python train.py --num_attention_heads=4 --norm_eps=1e-06 --bias="none" --learning_rate=0.00152 --decay_shape="linear" --batch_tokens=65536 --train_tokens=439700000 --dataset="wikipedia_en"
MLP neurons of a small language model. Each row is named by its layer, matrix (up: input weights) and neuron, and shows model dimensions 0-223. Each number is 128 + 32 x the weight over its row's rms, rounded and kept within 0 to 255. Numbers have three digits each.
A block is one neuron, or neurons of one layer that tend to fire together. After each block is what it responds to, as a language model described it from the Wikipedia text at the highest values.

L11.up144:120181141128182146104101086135137144129147111159091091118104107100175136142127046134169157174134128138063125109104119121098143185098116090167109100104116165151145077107181064137107135083136167137136171134100135131180102107146105147155146121091149102103143166128135123160118133148122136111097144161127121162154125114114147066133104111092173076020123130148120114121114125040119135110100075117113186119144163081147160089069137110076140182133143097122132139128167172164226164125084121179131135137108171097154091124122193124089146115157160152096083092135124109126134105134155141141146141196078099151155130082120162143099099108119129141164098100095158228209182117165130122086049
L11.up168:121176127127183122132148135146180113130097116152157109129088082093132087131191144148114153158148128118121124123136071082100118128101135144200105115131092139129181134083153100106061128087127124140141173161103097168131061113170099124115080047124089155075185178126145109151162141145101113133079105120153132161179099099099157126142081153099152144106139098136144165131120091145130161135122071086118165136134161113063108138139154114133098185063139093081130134079146132112255170119170121184127127167179147085099138111114161146123140088140172212071171105141116082119078071157136154173153113146139081152093148097122148183089116103155112098104106167127138188162150142145141090110106
L11.up209:123154123149124112124107132150136114170150116146167091193089149137130138129143146143124117119118113141097116100171064103119121176164117157158105170152095129158136173091096066134125152111148180147117163085127141166160129095196137083066206130141180112083117148126131190126160176194133143123057147107153164169136088058131115088123129130109075085115135157107075082128110106016137153078137054098147227127078139141078048107112180107139143114125168072109125125112137183107146154080176162130108110158141153104071121106112092120121085142123121119084085124143085127112150117117077145163161128150094092134124139170153104179100173111171113147130125119068120150181151139139092118115145
L11.up887:122135136156140089088126079172113120181106117126095109098105135116143073107143130148118210072127102148122064177153140108139085114089110149148129154107137138111134109087146133123168070126140160154177174064068121145107083138077102122135112072126132155090158114121155130157167071134106162123157139127139179168178102185156118098193078142083127117108123154204119183118141128097127102150130136100111146162075153104153132186102092121119141198079149120121200077102151165056142116111119146168122144137158193125144158088127147113074108166147151121137080132076107079127155118140194150129104104150079081177120107080138196140105134125140167101217125129091112128167132167198147144092160
Responds to: Past participle endings

L9.up12:113136083129196119098128107128147141074119145122136107071150138150135106129146105127074116150189098116158100172137153128114120131111117134148092168149148174173159136125158135108094180130104123076114122152092132106160143137176113047124084098104078087095129139102123153134111160107125117123193196168103125179207155089101165062074096151063127111040122156147126115120153130090152148116077085078136181111116120115114106125133124144113179124126147131124165094144132134161093137094159120168146153175113134099125103130109081102089113112212187208140136145129075194149131082135141135129130119183143093122162120097106135092149137140153145135214128208130165090168140123199136091096042
Responds to: Passive/predicate verb completion

L7.up23:127195112165102109106179128158123151134152142137141115121124139135165169153157121146099099132132106079162130107147099176118132117155114111173085092076132126141114094119093163116074118134098142168123116133142161212141128121167149110132123165107131104070096114087105091180162119064111135085161101134099176140159199122114126140175214141141114093114122141119096142116110174123101085148163198090157210132120069149096113161145141132098134216081161111077144108125087069138106108132100054125123110155135112115167066132166158120084091147130128165171110118098191032110205120110142123143164145180096106148086163155090126173108189083119112129129069167080135088140133150169143131159128
L7.up54:066141126124128087103118109191146099135103066098133057153099067155131162118126160166166105118134123148137119178135148076103142048158139151128136139158105148158051080149116142074208149123105166125147145107097135142150115119208188119107183095110131157146118099080106147119111121152132139044103172098138160127169183128119188123089128069130106176082147132070102100111108131104093153135177106102130130175118087151160109160119114170089105125129155107080138192123181116088160090144147086154163132163131139125091087104090088163127146074037160100142087137123112143163146131179089151097113105189168148140158118143157122090148187146143137117143090102103161141094121105158065139103088
L7.up97:069069155138181140127135140187129146169109056121098072221093089131165199128097131101109055116126122159149072188135180134121114132117095079119176125208136120132130112102111109062179104087143115121138091135172163123157063117126139100135141078156109142127181156075114120122095114121118116122135135155133157127145138166143120084158104104136138153055086129082145089126118173140134119068134135110112119142122118105127086165110168127127168152148160109068189113119182135144195143141148098154217134092132146118109131073120117111094151121138134119152101064122131095126143111148160165168107091175131101075144105141129124137161211086139177144141161151100149144124145131197204132066125
L7.up132:123153132153137130101131089169107109105092086081143102170116128156137166098141094086088146118079104155130108130108162217160129114140102140126105165157142163062126034094148140106126133182116158139201137120137118147165160087111151082080099120183116096125151135090118173083145111176146114075148150137132141106155066139124060136139085043148104137129087131105162132128151135124136140093154146101093111106133161152132075162205105157136121113096135185160217134079135149134088173126102083141215077148055136089167117103110091134126150151146129125135089156114108137074093107133170131116172100171174116082123173122071124132160118112112093117161155198058121156137145184135136137092112
L7.up224:155151119155116131083115086161132131176067069180126109151135101121121146120113096121141081096119103219149093138130143159122118139125107099139118126111168140114115103100043155155161069155096104122120098096106131118182107083086126145164112091189141139125116090115073201172095127167137133162075141151143167112127153110133092132133153105099159062165118066185149136113194146142106128106159131133127098130129115141164145115162095144120132132117139152072211140166139194086134127146109060139173085134169143117152118089090174128102098157106198082128087145133082117161094157180174204121160104130155125140078172083056131102155107138159109112184042162140130136186102151179121116125112
L7.up329:108165117129139108134141100186133105118124138175092057089175151113130093072102104150095154098108112178145108143108114189130130169078098107147108160144147113130111161148076091081126053142111132092178123125212134147145171118139177138125138134168118115078179103172131087102122130164098149112132119160179184151144083112179108101141145062107177131129086155167176151083207120105128125023162071063151087145164073125147152122151141126115120099119158130133113133094119140104200163157115055161187080137086114115125119125114132123107166116123148083127105181122107085113105115117145169136113171145169051160152102092090109094137153136053132136142160141097139182127177142122113153165135
L7.up348:152178143199166130105168053157150098127101098166081124130127152144170113109079113133069121129062117124145062135144139159147116116145100080154124139157130117138091121165103108110090090138082104127130087094128131115166139089178184192182071131185181114173182110135107086114138081156148154102163128121154169084134131117146053117137199116104154150073082148182133151094151107097136119066147087061118177092102115110075114145133122169141179106100147132105129186142158186137098160132101089162155145154117089144121107111135179112104156163161134179173202109116051117121155103121148129160118146170180086132118092118118065110128112133086161101132123175084118128096120149138081150075129
L7.up405:144107124159160196132143087165135134174117122157114149131086171110084107088184117143128146133118082136134089078115156109183110055110063112109174141143133130030087166169157139154159055166083094076191117085147179091134154118169179195130131105213147098140142142146123147125164129128122111125104215134137152112120093147139132150134125106126156114076160098085092130111155127073109143052103104078132121072089122128117082101101053128118105099183163061151118109116105090148142160076151097119201143189131106093142152173127164124116133144179115148146174128129110155123125123118105107143167157133137081124154101158126101113110100132157138133115138158039112176098156098117098124102127
L7.up645:148128130127104165122169087172140112137087145153121086147094118124141105114083079107074116111190151101084144157103206160091089104095160074141128159173138156131131149136146157103189089106086110091135112115122156186095175101132176095111118152202141109109139136135176159128135101203105125063197139152162126144137128123122152121174188101072077148132095134085148114141118106164127151107070098127143201095130118069077134163161089154102105088098151149126197132102111126144096194134146136134165103105087085139116099096120070119140178157146148179117213155150089155143183106123143171136134105165121082082080106182110124111110118158146143140149151138124129111080118062158052156122167
L7.up667:120146089150124127119131090108161090128140111201145077187160137093167110077119142102153124156085120194140063200108109082129103175145142107111173065192151110103074078146145155134101123158113105097150150088082143157171151079180140101131099109137139121131137150139084155119109137098072164066135117122143129146135157161094088114058106173154191160121094151140159111147154175097112108078125083068107161109117166168123037114176125124140132082091171187093174156131112153164079139138094158119159132067116117116050104083114120131090094167094178124130170171141100137171142122097130116185106117124160108135135158149114135111124125090125093107135130175096129107131143138202154204101148
L7.up690:146132094153151182128192119161129111109103104070118097123091132177109182114109131159116155090093153152072060186143132111143117188163151142116183119126104132169099124188165164112153080114046138078151146188120169105109152100165139105122104124135077089143112100084133184122117105108117191070171124135153147113120142134125162153093212193108083179056111109086150098102130142122118108091183079119173143122151061093056136100160135138146164070136160128142159150105079139103102136115173174151118131090086143107122103149126079123143108178088101106155147158158124126067139133133153168180199124153096110084135143145105134175079120165073140068137129137145117147122128144097093097127147
L7.up729:084128143175123118116153120118120115130102096108039131170106079155159194125117105124132190133141168144113134161150122111155100111091143159140113146170094164116112135127048146083128151173105088125139056139083121138118140131183169146133091153132127086166107167116082119120136093128123219089115121141188135111114130101154203058147120114125141129097128125080112141121118163126120078128173084126087139104120162179146136133115157136096126098172145080147167179140086236151144106111137121118224172155136135139082037114110139105039175073103140140141191100120127109165112102103115118157103138156160106165143117069115113102063175134150117151140155184126129120168103089138156131165101
L7.up777:111115131143115123102172146181096129092145112135090016098132151093169125089155136132085103149155104167078138131123116173166180123163103114117086128195107158093118145094144170115156095116097142121140148197164152144131127107159158105082159083117164170148110128140108151124157150110138134081129128164095136158111148115144132056104139138067154141182161114177145159107135083093122146151127168076147148141083116212082185117111148178148098150133151116175121097153134050117115168102104111143149182090153122083061107093130110119065141086150089117106091121143106117078198136056137101131118173141141105149139102114107120181133153155129165138167161162118198120089137135192179145049077
L7.up861:061162106132101103123121172087163080080117082156105123126065180134116116111101105090160171119134100124104111078138123147124126192178128163150125115125114163130106102162117104103090151112132161117091065145141120121143155107162120117114125128094237104110159143123100170126108069108162133097139108150099155141167094132056164127137109140148152207110146123170120102141154152164128150071140144107179187069025077094097091149147198154111169062139141094147113147131127107142119136108147160121186126155151135082131134147114149110155169149128190106155092078170110175172165098120128085154118119143155131165166102136083182135083122105115135118130158130116119137138170120175004137086156
L7.up881:127141145214139112096148109122170094079100149108167074129111188147144213073086121123161076100165117155147127199136189163101096142107150107095084080134135110112045138152112100137115092142119095148144202124141138140189166119119174134113183127165175117122097146113087116203146148086163152053109134162112148111186115153113123128105126157122160077124172139147095103101160144072141158056135137057123133085122092167122101148195152143112124099153139152128110162129121122166178138154102087115166163153068084079136143120142090111097107098106122161151122127137063151111179119104120137146109119196156139073147139086109103143101102191071070114111114112122132137124098108177091148106118
L7.up885:161175121137112130105129167137124099155074070076090151126139139134149145119117177074141145087103121136057050193160099173125113077154138120130150117179116115118066146161182183038127148111069113109112144128148149181186142106216214146136089124115164138097137102149124180149153098105162131130114126110146151109187132126110148092141128129118108118112118090163123098102147192031099124126053153098144142104074114088096102164180082117118096099162135079139143099127102162201145164129175140165145105163131099120100090151132099144091130120143137200126177145138134134103136115148131058121141124137167088072081093145165164136112096150134144119095083145138184149107158151112108115102126
Responds to: Mid-number and mid-word pieces

L9.up172:083122107157162122085174089140156144195070133166112055099120163120183096120086049107128094220111114159090098161139154160118133129109135078170163113170111121144086119114077174115120134157131115101174106144130154146138140151119147113115093158193123113135182158129107152141103138137114125129130129130130159116159126109146197154086108081114131129085094131027182115130178159112138096111123156048155142147134018131131095172132192209110132171131148146061132115112125135138181245129159166133137157113070093097096123097100123106102147131101101118157117099145115124126133114121120139181092184143117082124129119113111100165093139107110109112148151130122183082100148101129091161122124
Responds to: Inside multi-part numbers

L7.up99:101141150169105177111088090087142135156101082157111143078107192136152148082153150129179116122108116153178137166150128148127144109093181111161158125111092129154161107100126108171121129152150109063116170143147133173102097117103077113089171118092171066125126078107114150120103112122123172075092119149153147136230172052143101146126166051078107124055138142145096149172159094137084150160215131121176128070117093093110110126139109154164148211079146095104091122071135151111157170083166118144110070108135104084151063130135160133096150153096108139109157086148175120098057121142138132168159153135142119165146110133154133126102112178114126085131173213095134121125122106111131156168142
L7.up200:115134137056178167103129104088116086075103171159141116201104132142130138104064085176173139161101055165146095135140105163092111131165129176150145174140088109137091144117162098109080084125103132117097086186159172127124153138175121150159134179117108150111093123156122125086139147130205169122108087114091168121127125142150164100113131115117125120153128121163111112138160158171106099061101091119103196091155107088151155145108091141149150147198151123151096123130102170190169175112097149154088147125116110064181118143139125117118170117190148089135159051185156118059100086147168103156160154122136126115155098119212155078051101105069138153143154126132150111153143085132091072104125
L7.up240:115121162150143164141088092125174135129078101162166130117155124091149113141066123178140128143136120154120091141111138145134082198118080171142078089095129177129141109110147124141143125093149138157151119157105190107134114187153126138121144096119132183104154114155087173155127129155084133118155140147162065159182160115091160115112156121133147123058088098112103115085093096113120147096163080106050157105076118127135058151131114165089109101056151083125234140181119132127145162107140135186195122136145122065127079157072166117129113113122146115082081062093169166120042105153100134168157142183109104168125094087180135127109097097150131129187126169146127184163101159180111155119094
L7.up331:125123101097081117083154135126128137115105115154100141089143117156165118092119134179187136088179131124174101133137091052124133107143159162147159148138108100121115180109154152128104152114109192168137157161117169183092055141041113090089182103120195130103194131099101099206132057162074132140171176181148115174093110140138198154108136141128144148116122188132100143118123130129091116148161104123073135181117042102084120177102127118150083160102148120073112061141188155129133153110124118149144108131128166047096118144131139146117108135192134101056129178146150156130069120130163177130155157154119104123111120114160168134138089100115100132131135137125138181168057118114067126140140
L7.up445:118165137110073183108123192136141094094143170179124092064108149124146189154125214122170095100143102143158118095144137097161132114103086109117156146145128095157131189114106140139089105126085157162093106118126122078149118116093094151198121117159164189151156125127180123102110041118159174143097127164096153131145076138155136152124089104107159103127161177118140133136131118138114062126136154144116125159118088062128103167095149139075115139131146183123142118085128127178180090127100130195105126161162149089055121138170080143098130102161159090044134096181105123188137093115157137152135101152163163129129144104120150095105127063162149164127159157068210149120050103118099102068150
L7.up508:066248070175131132091091155143140131103097100169142137093100147156161160129098100160123166155094037131134116147104063074138086138113137151128103125093112138133159152095117150132143123046128083086097135149129145108112114161118073124162113072069206107174145088177089180153119117159121158103075056123149169107147139185114175129108134113154147198153134135143121139086122137099127138120129129117050170126139118092117153117120089114118117146128137120082136149161128156143136108100105108177115103163070161040060134133148131129129118165125194128108199158116106165120100113132163129128178115145191169113133116096178180118114119138080131117109102161123168146146140091153106125157189
L7.up509:164146135170169142086092098146121105153146146139140116078103147144102162054130139207086128135133121145107134120046091066167148155147098124123163142114122158145202118132136123139178108073135122101121164162122154149152094168095087156128103140142140177100092116092101120109140123171158146130131072134159148181129126092124116174113164061141155164127126142188152187093155103102116087126146113083085124149143074053075125107136098156062160177124155069143116089072150153143147129119113151200124143136122168069137135199128133123135210206148162124090128147139113081075063113148106120189195123157122163140161169123092116158067138081087116151113144118094155128160101116097144137129097
L7.up587:088157123128177106071150127180136078125112178081141092060113109156191127107140134187141112167148126069086163190139110110157125082109182167143130123143114111136083154090125108110117152105155117107090102133111143119092110044113166172138111134121145199114192095117144130111152105122156157143112136156143150116163158093084122155103095075107096158095118158153101101149112086133097085122195144134044102063130107121105095119096170137103107187084135145110158116098183117126172151121149110120095105152135122115120080174167121111077227132103180189075088138131165136128088097130146122082120131127167127131128131140135160155101126180125184075156171184116135131142153200151136049157164
L7.up611:073091136153119169114142100152123139113078133181127092115144109138151126175127103154170187148132114204106098174056085079166205188094065115181142095159132141136162126095152127134169125084133143125122109174135135099120118167114148087129102133105116128151151105122156093127132164069111089072092138137111146135143128141147179139104117086052156126122137170124169159096141158074107139159159128090084153085105123145111046151116145182140150200106134052116093143131148164123108153107114133100204122123037157056163130128140162101093112143122141178151136101119134152111086085182093167182161173128102118162081104093108155096107096162124152121153152176126123197147077099147105118090104
L7.up686:089169107123161105135116134101144104127131124096187089152081137182089178146106109115140132135117120158163134177136098097177107121101077129132121079095150101114132102089126131097131127107124139171143176077105171135128106149043082083136087122080140115120133097138139146142186069158140115101078130141104128164140171171123134095112137154121155133117153128137122243128141145130105110128122153124107144144110090096217123136093100161110160148096149047091111106130175113038145102164142196190110108164190135118130120181104114143114102156127122115051151099146183110166130114086185162160151138139129118203110123109184226089113094158079134120153118153137145186156095114173144078112104
L7.up723:132149144096155145112116076099158107146082138149158098163111153091157110126161115093114146112140126141093097121115149095125117096145145099094084121159116133072178078129142088152118087109163146154154191104124149143126087111080127176133136136116141162121104130136112118102103116152120185114122107135119134195121186168116157169137063184104104199124119170064079236123194146172107106145106060118047128104107123066103179111128104156070171135124148220139142131114111141194199164127164155139113133097152160120094100147115171158126138146145073105050129109124174074121094096162162101142145151145141149167127126092101189169085136084132103107114181164120116151179076093103146111149129
L7.up764:138122121137113204122093138080078144094122126144230127116067123160120091102078079089105142153104115200154091159059110135172127124164133138125144068114128112125138140120129109101129143078109103077138240164198202113143056106099123089109155101161168099143203080131164181139130137137100145108111163185099134114113158166112127190102202088149104116069142214091093175116178083110139151148175127091118120124081149136137105098162153145157161090102147074114132091075108118145116162129110177166118143137131150097093127123102162099114116127154135145093109142190146156090104137164125081132173151125122099115137153146152139144129148128105154122130147159108161151154126135098066104107112
L7.up793:126128127098149124134113098165087118166077171164052075138099138104107099175123145150056190149153110164172130211117150110087127078120141153110138142180111152127087214151128111106177119137081169122130114118137127139068093133161128082110144097191134133062185052108155168167185115117110157086147133101170140131172170124086107087149170076077106119045070115119140133123108105078142156127137130136134179101114128103123091054120108159133131184156176140139125110137162124087153149109106141165142145134097144110189072066116142130131120120107116134088147137116153179121162137201123123146135081150130100110117106135129126148114158180083130124159144178075083192170082105134167105118123
L7.up798:093129119120171124138115113142145126142159138165155136199113100169160143119140138118134092119153141108108127084104074086084108104113141154149156183117147150074199140091141141084154123110142125146078105125170098108144147116112137134069037075128168147102185137122164123120170111138131143119143153141168145123208150163115155139178164084147106103153059113126158167169138129108140165113146126155064108112081105127072119208110153136121179163083108069118151070118162118160166083167099105174116158147150177113130095186077118149076101168144140220118140167116134084117168092175198150125132127157157103118067141088075213091138101123126132110114110147151118154172117159137092122065092
L7.up848:147137204111146108075087067155145123155152111162157121137120077183153097112123091115088176133089098136184096184105082148150112121073089175131110102111143077125140060047153118077088131116173166091096152177109170135120059145106082132131104118108110134116173071152084173145109112149139113120097118156153143114197166149165187120097142120095110166056103111156083190148103117096136133147165152138062145119109130127096111184095133108101122184128155144106137149113160149125166155147130125186073133168124140092092122128098134079131126205172122155099122131158102165154112090182117108119130124144166132197123147092125189120072107123106184093142084158134116115195166177143121145128153
L7.up891:108166180139182150078157172182117127103095126152127105161127098118068139116154113091126065150142124150087140144092162099184127118163184121108148157097103219121125133137119142119157112114063178149111092099107163158078122110181125201125155104088154122093143121123078144162162062154105194143184141139048145167115117143145123129119123162081163138123100140131087167118160098124120092127188147150128136173142130035111109140106145148130150146184178126104129115112123121145125100146197126192114128123157173093069117124074108141132129148132120066045085126150165110163166118123199112124170213159154126136143118154102119129076152168113102117131168111113104100159078094087102154149084
Responds to: Passive participle completions

L11.up91:091153138102109114081122102149150081153144125090067088166105101130137181110091140155127188125132137146097102176117159111104148087170112092172112112115101135089070157118136090109176093130118173240126144125100131132127105109164137135182105103148153169168198084110165183173073128168075113095077169162114097144153125140120164153147076104151166121099069188116056107126087119106119089102169121108090135133083157128149076146160129087161139119085165154119159097068039166113124146150096151137132104158135136132113099076087155151133073094113082141149090087159122121081145128100161135136119184169134098138096109157081122114139153129133173145143082196123180143179080168166151143124145
L11.up279:143130176095109098087207115139176137108114076135051104170139145104148120165126116094138099140153157160137154178147166197114103076126099098150071043125127190102119178113101113157088096164094085101118091159138165128146095101162149139157099099162108218102125094113144131139133125112139137148105132130100138145106117135159213114147151141105150120112138178111096128084116186107121122098158109045131131154158114105164156135151184128131126143099160182118130142145129160086101111118080065146184137123093141085116148018195086130133078097137132148089127130138133126115131105162096181092097168165120101139098149140118194103102158075116191141122130188077116155169076107096154117145118
L11.up414:115160133128129125079152136152130107096132084121106120198194117133114171118127165106137120109083154083100171178125104070115132087146059157140153132161116092145150174123166153067128124091154066101103088121135124136118135138114197184092083096108088179052137152171111153151101084113130139127122106160135143110141164148116141176139156146088116184075129160145148177105132086122120147042157111067145151160138152110153122129126162118092139107158161087121073121056150073066156098108146165143115102149130099113092128073143145127118146150124169169137192110129107185211128096147107116184116166109150106154112124128078224133115174088156087116130110107090122097108153121098190158052126
L11.up681:124096140128089114104076161168153116086120064152110114153120132136173171162122142099146088102060130161153149113152070198156077133112060095197147141183151120180136096124142104075134110092122145135130162158118084141178105092169166074156114084098163194142134092060110142120124086132094115137119136157087149155155126084203150147117173102123140112088115085132075076062119168149130157076146160112131149138119109143129102156065155153135145167056149146135193124145158140194104181080182121146169083130118149076127136118150164142142062130100108085160191115128115109137138124152189171120102121161122140116108090132172132080096136116105175138125107119142120125104085087183085115130071
Responds to: Mid-number digit chunks